python train.py --norm_place="pre" --positions="learned" --bias="all" --tie_embeddings=true --init="normal" --init_std_qkv=0.0229 --lr=0.000888 --lr_mult_qkv=0.7 --beta2=0.99 --lr_head=0.00551 --decay_fraction=1.0
MLP neurons of a small language model. Each row is named by its layer, matrix (up: input weights; down: output weights) and neuron, and shows model dimensions 0-191. Each number is 500 + 25 x the weight over its row's rms, rounded and kept within 0 to 999. Numbers have three digits each.
After each neuron's rows, "fires on" lists the tokens most often at its 100 highest values on Wikipedia text that the model never trained on; "fires before" lists the tokens most often just after its 100 highest values on Wikipedia text that the model never trained on.

L5.up281:482511510483482487486533458517436518485507495490502519501494433551472515488514465514493498498476530483502501481461502450503487508509508503505528482496564468470515501535530445516498518497532523492481509501494543502485482467500492470509492519550477516502492486474514512532492517524530485487486484453491514518510517555473524542488514493498442489489483481532499520536508509520518505499504497570535528510493469469504469468501518525466467454452490470476497534489532458503494484468506495470443498477509541535482459503465516528505483536526514533497506475500487517508559499479482479522
L5.down281:529523479482498526493466518475560493476499480491492483454463505510490542512482508505489523474523522520524494532447530498484520454516472507494512490509513533490484487498515508495472486507491489516505520505507484523439511463466514494524550453481501484522503492507523462483470557505529524482490452485489517556507523549565513527506497498478454541469480527520487533514484485496474533498465513515486468470483486520524516551518512426446485459475492473537521494490483505514539462495525490502518526536474506494531476479484487501529492500493499497531496476524465551475502492475504497479
fires on: " |"
fires before: "\n", " 1", " 2", " ", " 0"

L12.up409:511552471516525541522504454518510486489509558479493482526499529478505521535537491479520448477531508548494485498526500490434529493472508474509520524523523499518506484458491517482465514499503519466488451532514511480498497524491495517506487509478519490548535516499513499521496467495514474488505523497529501481493509495520515487517441516509518501503523514547530485567495483498513524489481558488512481483459503544496496538532506458502496483470545498476506484494504488505469507516481485442490507465516474502515419518478507509509505484537564501513493439489495459531475533507465502513
L12.down409:490493538493473507510534511470504524514527495527501501503530525486503533517488481532490453552528521498530526431530518490489506481536507503510517496481511490507467478526518449478441520479565502525487443491502498452497490511479494518454477506491505521494481492465470507535550510532463478498463561489518518559513550428496473494492479467520491445515481505506514488498504513570498477539514466493511507483509478531535494491454486523477485488503512504509509496500530506514525499494545508462493484482471533486504511487522490519494510493499506516499486483468520488484512443534484506478
fires on: "197", " 195", "200", "199", "198"
fires before: "7", "2", "8", "1", "6"

L12.up842:515522515479484569512512521475492523524516510464486488492493464474456507490506478410519526506467515529537474487509497489490571499522485562481527509548533487517475509507497477504496514492491539536475494512444531525486498517531542467512530475505489504494520529507547533533480489516470507511541508485499504483484449504512493502502508478492515493487471471476529513508479478498493481492510531489494511426484502556504500482500474519486490502454504486516505506482496539470478496517490496504458495504475519459502516504442508512518459476533509455501513532484478448521521505477466499541
L12.down842:480516500506516464537518495499471497510505491527494525543461492494470501504519527528496481538506514511518536483504521487479502526510504488504535496512475523517448504513463479494504485488471499493527512522529507448438524491498527519492517538490531531490523546462500501482518540514520495473506511526469521515521511504469553484472492496483478481491503494528458523472513505505484477506518454508496498483503494435470475454489503505416491459511575501498522534503492480538478438534519564492491429516480503505493493490496491539502525493493475535482484487482450509495491472517543495506
fires on: "==", " ==", ":"
fires before: "\n"

L5.up204:472478477467466481484522452526461506519547537510500489522482505546472509499530455540485472511499528491486394558516485481481504512521539493489463480501484470480540489499518467525502504483542499522487522481492508522463461475502517497525524508531503515533480476482496508516510487464518470488522500512483490530504519526494519489489498481516486452527480480494507501533529533507512468555540547491503518527482435509502474490519489533471505511501491477489526504527519477490489484506517505507450501479466486505484491491468495510524536515498540527523480440469521510515493489555491455495
L5.down204:510489498565533520498567516519520461467471530467517511482501524513504486503514466488503515479487481549463502532496529510504537526495533511509504533511511494489465497502457477511477527553516503532519519453487498473495512575467494503521536515514486514508547457489472498464477503520488505545495523493516468441447489522475465478517540521512504529497491502486472464493478479451556445511517501481535492499497504494482493484525515480490439514490475498499498497502519552484478487529492527525495496447519522474480458458475492490485511502490469499449501511505507480486498530492495494501
fires on: " |", " —"
fires before: " |", " —", "\n", " 5", " 1"

L5.up729:511487491484465519496516461486481486453523539487514494509463503553494523494551504486493504517490540511491457488496498483491511496519524528472514470519548438493495512545499476521514504494556556517462554499523563525482495495478493471494549502529494500509489476516504506540480511465521448461509487488458485515468534567523482502518508491518493482472492466524518489523504517509546485509478557518524524503480470514485484445508508486468497466493525474517503530537516443479513485500520487493451488488551489535511459517478515508492502508534515542491493477493507513508486521493477481506
L5.down729:490516489516479553525482517541543524489499506452477518506510509532519548486489549526484525500511509491494502515496511488522492526514495496504535535518506483503468527445488533490481512501528496482537474517480499527471509510498495454507506471509454463520526449496452517468516497485476471502512479498503523497512511506479497518458475523487477519488514494536577448474469479509519495458510514472565541469502516527505524507491484508437471476489478499540512496508538519507466467466487484498504517501513506528515505496526465461454511497474478455545511484508548497453503529477535507468
fires on: " |"
fires before: "\n", " 1", " —", " 2", " S"

L7.up152:515487494486548553521482470493514475486487536477528520536443468458518518483536477440502543487506519438510522476454481454513510519522511512487535521504539489507532506532497468501505569454506497473479503513508497470533519524488494504509507485491477471496499504524546485526498504552486478501515492513488487504489555489481554526471510490485541481498502494491487512553501499510551518512466509465503500462485496524525459482497441527491517470475478478515486544505524471501483506509488482493517484510489503492476495521501548518497506552508529510476496493505480435470542522489504498513
L7.down152:552495487484462499456507490460482495494460487506518516507484458490490495503494502525466530481516472452494504527519497476525470550507523506532519522519539532486561515534488508491526534478500494447509527528526461484483492486512510468523528509550475540451510543482528466513517495470526512498513477481424491483509498564492528481449494534507480497454549491486515488483518474525507469473536483521478491497476496517528498468515489508572497486537493484483492529520510466544482475494505501531527493485504484499482493486502485503497494527512483509448467541474500479477511530507524518498
fires on: " =", "\n", " (", ")"
fires before: "\n", "born"

L7.up945:473497479495528497451499440473512537559477534503515475501486468524441500524531501510502475504465508531521469534487498512522513489542520489447493502501537519498514501539498491532541494476526477551490480461500475514496500500480521535501521483511458491509486503499512484509501492485506468472521545520521517483480527525533540527528515489522486486493506501485477488489556490501481492518483500504494510514510471534488433514527528487510475483453540479474496532568551486485507489524502479480446486508482526460515488482452527555533502516490563511511507476511514495500493499539495457503
L7.down945:531505491487515494468470522458545525498536478517536481507529500527475517491496501495496509494488460478546543531503546461490489498512519473504499519500451469536476503494525500453525457518514495492470524496509498500528514555532512495503493506534480479476488518473455502547508501485484502513460553504511489507523553466522475456499480476490513469510518528524486459502534482479467530450509481495491543475482447548524489475460541499493457502514496566497506516511518477483483490513511484528508514473473541493480506505540449516489465514449491474475477486537481492516483508527520504515
fires on: "\n", " |", "N", " N", " —", " "
fires before: " |", "|", " —", "od"

L5.up823:527503461526498454513510498496443499522499540487514497499494499493514483505531498454497514524515506493466425524464473498469532504522517480491510491474490448538489511496496521511501539544512484484455532488529523477479488437492496521443532542487513513502486493520477478499490522476508453425493500498476515514526503497509504487512493503512477510511513490479481447501532504518487463553461517500482520520468496514539457499507531523498444525544499487460505498541480473456494494508501513488472488494516524484502487478511511550510497518500527567474497491494515461522515504560486512538
L5.down823:527478468503512520493468473489464498482512501524478483500488535475479539458460496484503507500497520513549503507523507439470517483512493516529496482484533466496498505520477520494546489509528480549496527496548529513459482525506485458491498497476485528506511460502474481515472525436475497527469491505464485514513522502553495561485581509519490488513501505512488446496487476511465515493508519485467520458491508547469497488507542470463522475486551486557538530485491510481465480487503503504448475532516485512481471504503468511518502492477526555538523509484515496507504502497491549485
fires on: "\n"
fires before: "|", "\n"

L10.up548:463509476492533538499474480486518482483494528510506519498439507495512521531501495483467486469505497520480519494466508465527503505496491518477499500537532462551449515499494508507524523498497516484463534512512524504523515553536550478488552494478483497533524509499525526518482447489430490465489501496492503484463501491472499470525508446486527504525518492502478489524489544492530477519486504488493494463456449516525480546498501481572454499472495496506467508501501471501495557493495458479495509492507498498466429521491515553531468519503498505488453492495462532505493494468519481514
L10.down548:537505475496520513482485506471505476502493517478513487500465544480539480521529465486523533476498511507518510483475530495462500478526510535521510476505495494517523511490469514459544503488397528488417475501508530494513495473500519495494513529522529460521490512543546487505475475512489456498478498505497546504481490500488526516465493464497506517489489482506506505514490500451539494500461491518506476510489473510502500511500488492548465488535520482542494492474540496470496515511492513518517480506505510475525445510465513522533494541528470544476497466475464596523467483511495475518
fires on: ".", ".\"", "\".", "\n", ").", ")"
fires before: "\n", " The", " In", " He"

L12.up140:500567471522517572521494509490534533487508503478488531520469504493465494494533514493509507509536508550525518502463524460463502528516510546488549477547516492532501491485470503509485541521473504519481508511504528470477549515539551524511493476469501484517526528522474529535518498502475463471518507486530502524482494486488501527519505503499463498487507505501521468488478547531468497498493507458534505502459505505470492496522442485491495468457492480505518491471538528515450505505484510479473491462517537502503460506528561525501517519488518483483507495506479429537533525525530507520
L12.down140:488488520482490478521522509522491514509490458544489478506499442507515435496473517529450474529482499475515496468505539546478529509468502536490500496507511529471455509512528508509471498503416514522498488510484491477401498490511525519480455486439497519509492502459475521497547533513546505510529505496513499484519508517483521507497481495479452475514503499523447537506460503527503504537526482497467497535519530524504524508494500506443546516505544508473514503532494511528470519500554521480510465491510498507458518493512471507482469504512497503488519492510488538512522459497503501499
fires on: "\n", "."
fires before: "-", "\n"

L10.up827:493519475513524562513495481516492574538527509500502502482463507469480483528491475479537513506506464514516487512519470462495528505524520511473531494505567490544487496480526512538496573515509498508494545458524493482503550513541540518477495473486486501569538465525522496490472523489441446488550490519492489470502489494466516509492524499507528471521503520485504508503506514497466504500487483478515473431465495521496488536501463488490457504451505523496502520485513504492485520524489497491464505495489516447517505531476501554515487488481520480509503501504486455515501490513539487542
L10.down827:518468554501484499486501501510499488469523477524471490462478509498498522448463484521497488510518500499514490489469498512500502503445500494518497521509522513482470523522454482475509499492519494509500504501498532447477471525504502500554534495486517526488475523512519477534504538479529458520480509466475510465477498557523492512490497518461479461526535466503485513554475472559491475488519480497495507498462460480519496506489541529508531501545565514485505470502513498490498475493539512507487433504479542527525463513479478506527508445512467555518540480511526511456502491559476532520
fires on: ".", "==", "\n"
fires before: "\n", " |", "-", " The"

L10.up1123:506511499452528498509546492470466523509536498509512485490476482476498519493485500496518483513522480520508479515502476458475537533546470513489524546560499480493517486470578505497502498490507532510483516472475510489450522507535552528478510511490508473532502522497557519500490488491476480476541514500510537504476533521465519511492501477489497524497514468533490524495503530487487493550493468519548496432477504520533490483497487495480470469513509480512506527526520518474457480475486492511444482506502544478513482547484499560530478495506513515450469497492434495522536495504472509547
L10.down1123:489537531502488492496516533492496489507534505507502477462499555518513519491550509507506518503503501489489501538476526512498489521487504500523509537489508466478481522507483513470534474493355522494494496515493549480486495501470500480537553512491497482522494515521563501524445528509530480496490484470510489488500496508528483518525495473491492510531499474493479483516459511476509489485466491505500529497474475517513492512477494432482507470478497493524506508482551476506499471493546535507512450499525526553492471510481498508529469482474478547477487468510490514484488431524511516502
fires on: "\n", ":"
fires before: "\n"

L4.up679:508522436503486499512514494503423514505485532481492524477492505515515481524523505512492498543518489491444445517481485475471528506509486523479511476480494459505498493484481515532489542540508488487482514486547513478471515465482482485480495540483472480493515496503487477547471518506478472464473486516469526499504478500528521482493528502493484508469508487499501427515494533528495535507485489483568513505470484505510466477504512526507427489511525494462502544504511520492419514471508528482449475461533528481501470495523556511497522493496498562497516489523493470501518487521500531519
L4.down679:527490454505480539459511440505501507514506495499475492492474521490501527488466491486503513556535505510492440517472498495475528503523468525533487451502509485466516500495494550512520543486484532513443454516536535483483483536528507441526513507487490520500527483501488537470491537463511466479523495530489507503541520509492492522481572534488528510499508488512511418464521491512505498529463531502491492476486501533518504481483512516471498480494503503492509525527513503524483470489505489505449450492536505487510507502492481502509490428470505558540509524490540480480504468508478491509
fires on: "\n"
fires before: "\n", "|", "-", "SA"

L8.up364:537489432525482494484557465460432505493527511496501485521508505514487529501564502515493522500514529494467471499503486470526481485540548501470485498494503521499506486487502500529545498495543510485456478480515507483485499521516500481499520504520500501477495497484513498530471511482522461464481500531517510461525511500483574478473544510538452533476492491481457495513550493531468467493489499508558506498495489512486475463511550512494471472506504470470507515531551477484463507490483479486443520501512537496501461525443480528498503487498470546462500503474515495503500494529473526518
L8.down364:497519477519494518537475532475492553461468523479499521492520462500491485509506482512497524507529518462501463520447492502495502517501497502493533510510563465515470487483513494506474491495538486482488539511519496505480537498532509484496517534517482453499515521537481509489458538530483472471518462468449513459512525509473529495445516565474481509466490511479504480514482514502486480513478457484539492521493471527486504488530509516514478464466503508488536491478562543486457505505493475485496534492517577470512470514504484507507517461521451537482536517524493451493513477497539521503
fires on: " |", "–", "-"
fires before: "\n", " ", " X", " 1", " 3"

L7.up36:496536471539489516480528500512438503475502524474508506524423497470495520515511524437528542483507512446524492492487496437538542499486488529505527518491538502507513486544519475487491542496508507493498505518490519468523475498500536532491504510484473466468511494505546544529505512524452472502483480500508531498457509513498507514519510496475491510525520508490530489516499502538560495513482513465541483472460508502520481550477493506485498472496496460504491552475555477498443498483521510482467478477481528498528493513509499514516505479515494506465465516501484419500519520529478523486
L7.down36:519537459481498462475450440496514445493498507489507532501511506516494511474492490505487501493518523507487543491525497486515478466493506477515458521528511532520540491525496461510505485510548496456501476529479495567475462534475516481565493497492543531470478475492558450526515494509484502519552541483506481519519488553457467463528490476537490482459534465491497483487512513462514463514490507502487480522532500526489522512519480505537504493532485478450499517516498527535498454500442500515520498451487485495489506471482513502497498497523488484495504518490485543519457502530515489488
fires on: "\n", " ="
fires before: "\n", "American"

L12.up40:496543487520488534518460511509482512505522532476497531495468498446473486492527525555521484498473522527511474462479468503514505531535462487476473482488482451556478477442511457566509506516507519503499526495519520494481533490508504480504517466468474522561510528494540492489481474501508443494564501510480515509497514484485521542514503491487492531485525509514488486510497503459497523514510511486502480462470495512468465510526467526475474493495521518497512520462467506461491454481504479429486463501529539498524433501500515527514519498495517488533504497512474510528535486502518516539
L12.down40:506494525499507482485485534512514501507459486510547487496518483513495454469462489504496509478485504481471476471470481522507498496528429536507508489510466486476526524548499514520512529496474522480503489479483500509445499484506485489508525564490499560504492485475460492523491521490554501489517486541491480507538512534522512526489512509495473476497499504484500509524498479510492485505472517492479561493501543500524468472511515530422523519506527508488485473519465466504505462492592490517499457459520489515457502518493495467452479494512490548503532491503519561470506505534492520546
fires on: ".", ")", "\n", " |", " S"
fires before: "\n", " He", "-", " In"

L5.up1077:480504489502464481487557451494462502490524522487506516508500491550459509484532454502494523498480528501492474537499492468533444507507498500494476437492505452463514507564492485549507500482527507491479551500522544534462469510493489483497527518528483519499507485474476530497502480480534472500508491505496466477503532556516476511496519501498449501490516466505484479514545488531525472519516506505548537523497484518490495464513520515480478457467508507456494535528514452482477486475509502495443499459506520539486480521478509518492510521533507550465512496475513499527528538477483459519
L5.down1077:479548538532532494491485537499533460457484482488488495455513493533515481464500500535492510518506504520479507493467523498512504480495502457459496527479505500464478503500521481520473492553519483477528502484495445492476515508452463486513557473501505478504499532491473477505503525492523524512500490462483507546497500501505559460498481521491450524472491512508519478551507517508541509459481503539505523510532509483479509544533495482503458527511449453531536496463491530511481503481490536446514538492462522497508441499515501502495505538518496520554498512533479503493456469534504533505
fires on: " |"
fires before: "\n", " —", " |", " 1", " ", " 2"

L12.up1001:528528479483497539510449498486451510491525528503514538463490481474481517493524522522498529484496522530471488467490503506480496534499534486504572489477512498503477536517505483528513479532535515501492544515491533507470490537507513443533529503506449491494524532506463462509473493464486513410500526474485527539468487493527489516487511509470497501526523514483504502490502515501504511469498487468533498489440471513490485495507513526475470448440512478515512532452514497456487510492500502475461482498534544503558450503487529505527509506504493536500470497536499490504536477528498521481
L12.down1001:514496477529493455500479469517476520545510510497478526490514516522511515469523518524531471521525495520482463486497526498501526521466460490466517498486482498505508476514546467523507494507462517517536506514507505501452505507503481545481501542500499494491475513473478512497520532496484498509505535550544523492487501486475439515499526504510450460497502582504516461495458526529446541545454493494510502513505512473496469529429486493464496503494549488476498507475535521485496505480508498480498482506512531498455511493514520493494496521490538545496479517521493565460486440520476542477
fires on: ")", "\n", " |", "0"
fires before: "\n", "-", ";"

L9.up237:528501509499441497472527478487479500468545534520497496483482497469512496526525477504483545521514491553518427498490514473491526516537544527468522527471553447488490486544503479529504512497535536497481491468492519504493464518477519512494531512519481464483470514531530492513467513485517470509498542505496532496493457487532455527522514471503509501485495499539501484495505503511475500563461546480521512464462461531516461483495533493490477524483476489483500486532512466454524493456485483457456461476517520488515487500492504562539476517486509503512501492500477453522506501494497517524
L9.down237:491502506491504522475593507491508502491486499533514485474456519479513510457465471478526557513501484473490516524519500493510528491506520488500493493455502523497535499568444474483515462505547465469483501505487510497552517512506505486509485477524508491495453519504500477503515513486523513520477471522496485501510486498519510473530536540514540503484489441499502484494551489499531478505514537507465500485468467480526502473521493529520524523540486538502495473474505477487537514493468522496497483474476485544523487484439495492508514522493472506482474563474513524479438458540504486550
fires on: "\n", " "
fires before: "|", " |", "|---|---|---|---", "\n"

L7.up181:518551448504497509498512480521447497507496556473499532505486494491474537521503484473505508536558477480486445490458512452475557506519483514469529476505522463531486509481494488513474533543492476495470489500510516490476489520520514480454549518489500461518489512494510540528485535485466448459522500519482517481508463493534514494490514499487491512470519508484486483502474552513486508504490505497528519487463501529540455448481549504482483467473477507490497520488530501462468498492503522493454481484526517442511528484493554513496488470501510538487504537531513459523529519517501477511
L7.down181:563492488545476530474487481514471471496511484447461509461492548503486526495484487484511523554504521492512468545468530517501524504521485507530514497496500493494526492484501503482542533529534496522449486474495504488431493518505494485529491521489454507497547457496486490544478518462471496511465532458515485480528502512495487541480552520506500501541529498476446448506465485510472527507514520491509524499489459502515472486466542494486478503518498523494522511513513516515474499502486536495476458456522529470484465533489512520520505436494474554498507516499526495462504486496477523514
fires on: "\n"
fires before: "|", "\n", "-", "|---|---|---|---"

L10.up1132:503536521505514524515534486520539546478550493494481508567497511476508530501518487521512498448509491528542501506468543502451520570489498488478489485478516502524510483455492525484476507508516506505498479488514529470523525507500478513490502521475497485502515548500523484530470470507499473502494521499495509466483475500490523483530455500506471508530490516502549470528502495490503536506470575539519447478437506553516506517515486444502480493480498509489506483475511483497486530517485483463489504472555483473477453525473519503534504478523546508481478484486477469547480548475492466512
L10.down1132:509521533519462496486487510480519490495504524510508477519542558485527515530456483526462523495500515512486517487494500453455458488506569496541487488458503466468485478491494481453464534481521511543443450522517480502464447491463456523511508495492534521522479517515490497507536532523527440511491529507499492570496530488498465487517511480533544500510496536502506505510479491459511478553512474481483491507562500530506523508451493514495461529473495508472471506489529507512487520488490512456506468512519479508500475486511498528509508471534517510490532463499505480497512473529498490478
fires on: "200", " 195", "199", " 193", " 189", "198"
fires before: "7", "1", "6", "5", "9"

L9.up607:485505502499557554494447491502507516498502506455515548512448476446489507486489514508521488488481477494547514483514512456505503500478505500460528477523530434575474481503540498529529522508510494493488464507508490479511525501526523469467520486470520512517494551549541557524510508538500474452532526514479499498472497493528491478510497468470515470491495520505490475513507528479456486559506485481534496460509505506506498520526489471478469501469524511452508481496495491500546508536509489440516505525513502483489490493482501502501490503537512452505482492512467492557505545502528489513
L9.down607:489451544522498481463513487494490515487452490496503479542521493510529479493515477471502483506489509545513490471559530461505511490512484514465488515465481492513500491507490479508510529486467550490554496541471501503503503515509507438456506491492508527494491505470497516496512524507482540502509477500538470485495573523535534526475510530525500520515489537485508498489470445494514499525524449484531526521528506512513481538462538518435537471459505536501480513471515462498495470511497523532507493488497506537502473501512438449502522520495505466474515465488479544496474516487497489553
fires on: ".", ").", "===", "\n", " ==="
fires before: "\n", " \"", "-"

L5.up895:492512472506527509499497512454491536499487503496534492531439480494516528527520498438510528551538494449497431475478497511531523506518504500458535480498500530498476488534511506468489525485513525470496495501538497495526517469521505524512495493501457443510532505533513550512471522539488481446533514503494479494491478489474535555466527489508488499465485499472484513507505492518520474501504529481532483487460487554528493495504491522492522464510471481537447558495516498482533499478490508488427483469467501491514496519512531514503498519501530486488499505500517454472538535531473508490
L5.down895:486502492492478533481490508500488472479454531468495500459486467507523517491506525498466494461475501447489504488550500505510466495505497513522517568474537537510509500489520565475561510502509494487494462555489485496459506483509550485494544501451487494451540478482511499484556495488476498499470482497493516478561530516486480473512478490507506532486539518511522519487498435483474507493528492522508500499538518501506491505509529465560484497526475511434520519506512484525495500494509523501540538510485471486504562487522501511481490500533495461494532510493518481475455541511500494483
fires on: "\n"
fires before: "\n", "American", "S"

L8.up480:511507468501455523504554507503472479481515528492486488491442522511476494527518452491499499502502517480479435495479538484502515497583517490519531504483491489462518497511506546504513503525519495487451506486515540500478467519495507515519529586515492481476478501518481478497458505472510460496510505504485544503496486503533483506467506502510467511519509495495514452526491513525498499547484551469484463532462506519512445474493529450501477476518481500482499502556522485460517511451485503496455475502524523501507496497480543543513517532496521532505514511457499447502498492531492506538
L8.down480:514522476504517512496522514494531483467533488508490486485521502475465518450495516450504548457469476488542520525497492508512478523481501481504478469482545511495493521487494513474503470508492486517530506509451512507468480498492495499530486506510478521518526495497501456532480518483508542479504502494500450519447519489513515527492548522516500513498472519501526453504555465526462461466508451476459500512463502518485570518513530509447491523490470476548529486511469506499472440543524513494469448475519491534510533501482514495516500475463468524491505540500522566493483539485507508506
fires on: "\n", " ", "et", "ual"
fires before: "|", " |", "|---|---|---|---", "|---|---|---|---|---|---|", "ification", "\n"

L9.up1004:500531479497514513524511493502518532490493527503489499542495496446483521479499513534474521486468506505474507512489523511476500506506485481459531507522544510479486485463476472509488507484518496485497476485488491477486465479505484494464508528534531505561507510519503496535485476493472494490485514468502516436470525501529516506524473517547507509497532498569543466579492516505473529530520506508514490505463487512505517493522467498496473475511507505469512478523478507491477552478506474460437494502567505544498496518490524501526476461538553479504441444508497477541486515524494444481
L9.down1004:506495519497456536509496473506470495485505486528511469504541520500465504536520448489446503524502485547503474491511481501503481484481506499521483526493513533498485498479506504448468490451507513526461475531533505474481512480444498507479489484489509518504483491511492519474508521528495418488515476480515486527476519509492504497512429526511511517522501471510525547520493544567458483543517472513515527458541486529568532506497515476495485502501500479483504508513523467531504503508506552476484415520499497556482533516468491518496533507471494492503507523461515473496490506491497511472
fires on: "198", "ell", "196", "199", "197", " 194"
fires before: "2", "1", "9", "6", "8", "7"

L7.up562:515493462458513523526496483488483496495578484515490503486471501517482509514531485502476481507520520516504473526467526492507505496562502526502500523497505494487499475529536516521503480505519527481471505491518512499483461524515518469523524519519523513497501540477516510513467462520509464483500529509486491475535471515502506553525524512479501515505480447507466471524512513467466478500492560483465524463490478490511476473469519475500492536470501457503492530598536445510501477476473501450475505487489525477541469496475498558523486534496487536517490464473503473515485460521541520531
L7.down562:497503497488476495500542513482512495513509508532528494465544520486543497474472500499478526481505498479499535486529489516527497471503503480524489514436482537491497501490475475503502466505486478499535500518457498507525499516528502492523468482521535512458471520491505443495512521501541562544454503494521456523502505522459501460532478538531505508556458502525486514536512458492502502518514483505482455514497463481455524501451470533489536526518499525504554496512484501510499509475499516474512501489481487507504521477541483511486476509456438489541462478499470565466466458517529484509
fires on: "\n", " E"
fires before: "|", "\n", "|---|---|---|---", " |", "|---|---|---|---|---|---|"

L8.up1100:529470496479523557513507504491472529503523505471503510504494495486461545517503498441461494490470493535510452519517511498467535523551491549459537515539493514471482502460491490531525524467484514556491517500508482529495547544563508479511523489487492488551472478504519504517491463502459477493513493496471489480491484488499467493493510461486518509504489496505496513478478490483497515514529504434495530507453523497508507511526506492508460508494507522499521499516531505415484467495501445483490485492516524476507473520489561545498498482501508504488513496466496459532556500474504450495
L8.down1100:500521504494432489509516544524532488528608490482465456529520491506522499538469521483474507537509495472500507477473517507511469515491515498549487496481492483486479522510524514474495501513446498489500452498506529541507469510466520460513514521511485484516537484463492484461477517501508494509514541487515507495500468509509491522481478466490517506528514487519502506498448539492520528481505542514482476520511469478465501534449534485518521497539513490530522524480541508517496490501460560476498472514517490513478473494464486537497463498487481514525507474479521488500476428538486543521
fires on: "\n", ":", ".", " be", " and", ","
fires before: "\n", "-", " that"

L5.up905:515514458525503507515509517525443538534487534501498485499488511537519519521548489465524488546530479508479467521466511474479527520507479532463518487473495474508486488487515527527498539547497505503476502481524483544448501508525519503451523526502447488502519523493486517543468511493502463459485496506516526489501499496495480477520521518507486488504507482488453446507489522511438510516479503462583491459481505479505484499513495525509436503507490481494488533502541493473456498479501500467447492490515523456521459508500544518498494442494507561491510508503527480512520492526468506506
L5.down905:558498464487438540499491463476464504473512490476480504525455505490477509470482474493496519576531505525475454530486511478508559494510471506569540482508503506526485501516497515496505529508477531526481488507527483482514475529531514468532496520524464516471520490507483505492487509469492469503488494515489503509552505491489487562460572536501499506483509507491457453496484483516492490504468505473487486479500474540538475519470528507473518453508526502518478540504524521514450514504480534510486448507517491498526474498496507522510488483471509554515515489469528503459488486529477499502
fires on: "\n", "\n "
fires before: " -", "|", "\n", "-", " Ro"

L5.up667:456513509506523532514498513511536532492539519467485518523480519504473532488520522501509527508527496505530495480499524515485548513492483530487490498515525530463489487494487450456478469487512531488487504505507508497522483533527486540508477483520510475487496486493517522554531506520492494515499533496502523503485493502475535470529454493467486495542476497514562457531528497514521525498540564497525463444402504504474487515491468497450500502473520481505528474498527532508473521484482453466452509472488489504451536492497506500494498460500540455503490458489489459505488527532486481502
L5.down667:493539513527469501482515513527513457521500538458481513484492505465504531538501537516492512483557472476503518457480510497470469536497536486490529530462511535507527489521485534476502559447505495529496465494512478478535467499490510501494466492498481516486506475521505473525533517528486461499518529486533513487488516502544523478464501484516518500471499519486508516517471483478518482486583493499493490541498532546471510480450481495495503507504516466473479494473508515520448543494496516470515500504530474513525441523536508492505490469475566499479511485508488471446447521514466489479
fires on: "200", " 195", "199", "197", "H", "196"
fires before: "7", "9", "1", "6", "4"